config.yaml
n_layer: 13
n_head: 5
activation: "tanh_gelu"
attn_scale: 0.125
tie_embeddings: true
lr: 0.012
batch_tokens: 131072
dataset: "wikipedia_en"
MLP neurons of a small language model. Each row is named by its layer, matrix (up: input weights; down: output weights) and neuron, and shows model dimensions 160-287. Each number is 500 + 40 x the weight over its row's rms, rounded and kept within 0 to 999. Numbers have three digits each.
A block is one neuron, or neurons of one layer that tend to fire together. Before each block is what it responds to, as a language model described it from the Wikipedia text at the highest values.

Responds to: Noun after ethnic adjectives. First piece of a noun following an ethnic, national or dynastic adjective in history and mythology text, e.g. Gaulish deity, Mongolian tribes, Hungarian throne.
L4.up1646:445431482565512486482451541537576534526462545457493519477514597543384500548492552536481462532535544508440509539573491546480522557482517518530455500502474533525481376530492495534564531519495512492532523503462537533513488516517438464503514458487504370537517462507503452480486528591505575508439538527498567484539539471435503516507452428496479560478482418478470522491530497491528514455465
L4.down1646:518484470487529529515411520451527494523486435499471514534494472537476594528430514543469507543524501529442470482527488547424513460367529506439459496467449507530528490536503540544590477511498534486447502531499512492567498434490495500561504494512526483515413572462538460510523570521495547480467538474455521422537434579496430464487440460507518541497403509518485538534548538531502528391508

Responds to: Attributive adjectives in noun phrases. Adjectives and participles placed before a noun, often after an adverb, article or "and", e.g. poorly developed, newly established, considerable, vulnerable.
L6.up374:442469544443548376501515504510452461517494508408484554493556510510467540516441494528468488523532583482529508491546436480518525502492540483535523459454474474492455483547514492573507477405502458514513513421465508524468499443481469534496463465529536564498544465505497564529504545453492475568536526510474438578519482521512517469490504515526492493479394490543462452551494529436487515468415
L6.down374:505464531453473455549536525463522513476380549585528539525571467579460458407448526483518485565567483475498514474555478428490533451477519507531516484568481535484489475442486524501457515544516524533477563469494513557456495533467441460508503471411506495542574508493572573508558495543484473474363549403425447480430495496474540524488547504502509533506524532484508447556527496469584480533459
L6.up836:532493469435456490445495513523561508585479455455536472519554525503541567517478449532506527610505532553508581440515461495451510495510528508508516496504481464485469431465483456565490479412517530521533454377422450570429499465492478509460517534493472475511533478595454540546556495483516490502485515438506567523494495432520535476537504513477456506475485442500524456503482585457521583546428
L6.down836:480596476466487491563502445589535543457438459518396514442502499508517514557484562482505483465500483442531424483477530475464570470525464513484509416568518550491576518462473571424499508519464547470537576571540445503490565512473474414539531533488517453489512469556517487541501527495513538503472505454520501440512572487527457481456541463543412542442528494478470458493570526505517474540513
L6.up939:520585534559481446505508516523574469474504461460546539532512612562532557552502486584537528503469479505508466528535446483476492530447527511476519496492470463504477518524480488517495559438471523506489521479510464518544485448483563475534573462501518532489464480555563456475444484460461474501515512502490497534528458509469558494525509520525522546463428559498535499483481519516523565529504
L6.down939:530418489557444498544517490470461519508454493439495505480493529557448526530482531607503519483494441490545525529469507491530488452592509487501470433548574540521505524456504468462498481501570486517487550529528493529450564546461544412405502431418499542480495466434533568470558554435476502510469506503465547386437523498447476414497497477553474533496511516473502465516405480468569539539449
L6.up1295:526471517475443420515487569527504494543448525479555482598495468571519449478448506564501395595583501449485521512507447514470485485462523530399506471519474527523526460468529507533519463507421491530563544448465540512443460508508530491507465499457521478538481508488489504531489442548501457424544551570476599486491497506493497495513476475445514488441439481538476530575449466524515517563519
L6.down1295:492534526474493579489535448521460523454461512477472536481496548500542526527541483500500519483502545568560450472506485446462490542556492550520501428516483515451521554505490425500504511489526523479464478440523498622464530467473534462472500527558507470508407498556499534508574508491519561550483457422556476494501503439543526547532480534513501509571456472429454522474473494411440470485518

Responds to: Facility noun completions. Final word pieces or whole nouns that complete concrete place or facility words, such as clin-ic, labor-atory, worksh-op, fac-ade, hospital.
L4.up1851:503489548627507454537525497463587487485510467527523484501507448523565495389554483505484555502535526499438518531471579494502451528517482531454488560487472534534566481536572490527487494445446451508505491547459459451491476475493492555610523429500466482521493524483447504511503549546485538581461389449517470526517403508499429511514519428525422507548538563449495578516505448458525487478502
L4.down1851:504489487486547459477503486490477501487538468413566464579529492467508456466451535449554425469527507525442465528485461474467492507504554540454558455476527518474486559522508600556497510457550465494443511543474547439608531471458503402450496514465518428490507492496517433472452569530476483527475481502521535450478515504516515425507575519527502518542497499514572500497572507459447522496463

Responds to: Military awards and word pieces. Tokens inside lists of military honours and service records (Bronze Star, Legion of Honour, promotion to general), plus scattered mid-word pieces like sac-red, p-ored, th-orough.
L10.up259:485516457507430514445474519514506403503475561527504548519544475521538508581517541538612497438489473471515568491494491469531387470480506454474473465468532446485481509423496462538486456459507451471507496545515507465525499460483466449502549512547559506538479493504509565535546468512479543522546511468547500523502548472520419536502505443540458474529539479565495465435471550484451508523597
L10.down259:498548499482464545490494473454425483510524576408535493455537445476469468523566442505558532554498524572521488536522482518490512491547521454497484471487509522565441462441413557478476468525507452521479434456497540500500516550442476480558502513523503536500454551514515442501546506483472462524498551530498500438578504462481508426489465512443460448495575531530468515471497592473461495543475
L10.up1704:535525520528530423483558498497469556474538541400485509558486453520547590449513497503440499574472519537606494491477432478573457483524496491455503477557502466476471483532505510485526493440475486532519517540489497486492522516507491468427507537488446484552448512485499479480569567530487411519509494554476510508470521492490561448491524529494473460523480478525528556513462544443468462512558
L10.down1704:475463488581509556454490568486414532538479501531507507513529420499493513492575411516519503441576425499460443537472459491458464384541461470487498484513495490522481560527398493544550545511513475435489495579470550510499509497509552506587443489478508557460532456476420426515532481513484482456448472508531446481516513470492527546495496451503558549536493503486464496461515592450474488555446
L10.up1723:450465441538377468508431505579553465498594494485525560493477555486489491548477448543507513554531465485492476587497496449511434536520476456445458497462500443509472437521485465497421479503500523501541511522526535518478527478522471484568488520542495524508482478507513566505570524536469459541604506546508521445470499473440537505533503499478465407585583476478525432481437497490499443453496
L10.down1723:419483479455485479502445494456515549547489519513523451563454481477501480501514491487515495506500521449496493419535497428474490468488456440477468512445479491454503486510419488584514580507523427504466566472429632519487524565464451476524449523504493584630489543485609527467577511510534459454463452500511521466430570526582455520525557534469495519447414458462514499441451518525522486487498
L10.up1893:539490424489474530454419568500567466521473507550489561456511548551513512485481508481546467571533497524489472472511482475465513492513489510499456486540501552509507421432436491528526470519436502510569485523475551489603470506504501494444473573478456451525472518511516542475558516549505498491528533438467569434483468529404514494458390493508494538526489473514488508517486481562513470499464
L10.down1893:476452483529540508482432474469501465539463471475517526524554502562467480469528521508478468590594562554484553480543468518452508508492560550510487409492461581554493433511463480470491506481519529454507467526522559521554448414454528469510444471496512514531588484475537521474473549550505494474511481466470460463503461538485484557471483511513505506471384480501433538483537475576467474473494

Responds to: Building style descriptors. Modifiers placed before a noun that describe buildings or structures, such as concrete, simple, colonial-style, foreign-style, plus weaker generic adjectives like new, special, traditional.
L10.up216:426569507488526464526484504503527501449552476495508579464511434456521424469478468508525478539515447453503496518417511474501509530490441514454465508489550423517479490555542447533501468568497487507506505543484484506527563487504551499452515515552468509526558513495434534539512479450485498492461503509444527524602433511514491498459452537539456536579472484476542506472524565537491469473493
L10.down216:593530498454499481532482493462502491512542513487501532484479449486538471549484508506503533465544583490483489537465471432493512543529513544488543480449552472526444489434527514495528479566538529523463532490481501441538476417541533544498417496563611573498486445484528528532519537520539493460535498478437485585505483514514575522521490570485536541552453504535552506539499504485409551463545
L10.up349:461455478468507532603525551497497493539578509439524509498509457557516536478491435483552510504520524516463573524482493469500465577439495501542459455509496441529491515504559470476590459519501509562541491522509448465466499479473580477377496444464465526471484484540520474494572525503480500508549510526523505490387476514482601493521545444544492495456495485541513516512514558512512489414463
L10.down349:509471478439485479420550461442528522511459514593545488499517474525511472469528518481439508475533497451476468513486504416502494429522495480495480483504511526488467459461491469476474504465513489489495472507520565478523556523552509442523499505440459458492493519527536530401495462459521569486495513493514511560517505444559472516474448535566514480498483474510452452500450504501472600558548
L10.up594:499553451501491518545490502583507507490544520507536523544453493553508420510470514427458487548535489495485519540458512487494516552466422501513499535526541465509533477452579483479486541437494478533497509492511483474509535517436554557481547482568456461569508426525487487452525518499476521519410518517442536470572546534451522494526465440493464494537523489468501539560531556498541484527443
L10.down594:507540510479512444538519474506468541510576512522487498584480427528554478501482531484458456463521499515465498515439526479475461552390488478488506560479506480504474464447527460501546482491534465520452464509465511478492523459515518544525471530513471537549506450510439456534498488514485652516401396507452499570523462552534553427461464456583470527615518460635515509490459527527514474505499
L10.up1186:440539551484472480485510557575517519506554529529444520519479417475569421483474493499494520507528523486579417480505510463485524571497452507456542493564492514512503434471518465434546464469490516505539475517495494534562503517436529476445522431506470494523492482491506509503479485503473486489516512441485491502513557546519525503480495458539544562509476567462528543522469543535497510484437
L10.down1186:525527520420517490484447502500531504472508490447490537490514476527545501474490497493535517554454453497417489562482540495540494483507481535566500530473475462407486534453464538513441528547510566483445519467547498464471431427573498470506471539466506588522480480496524560563474571499581550513441530496536462533417416562550547506507440520485464480535511428529475510482521567494587567479469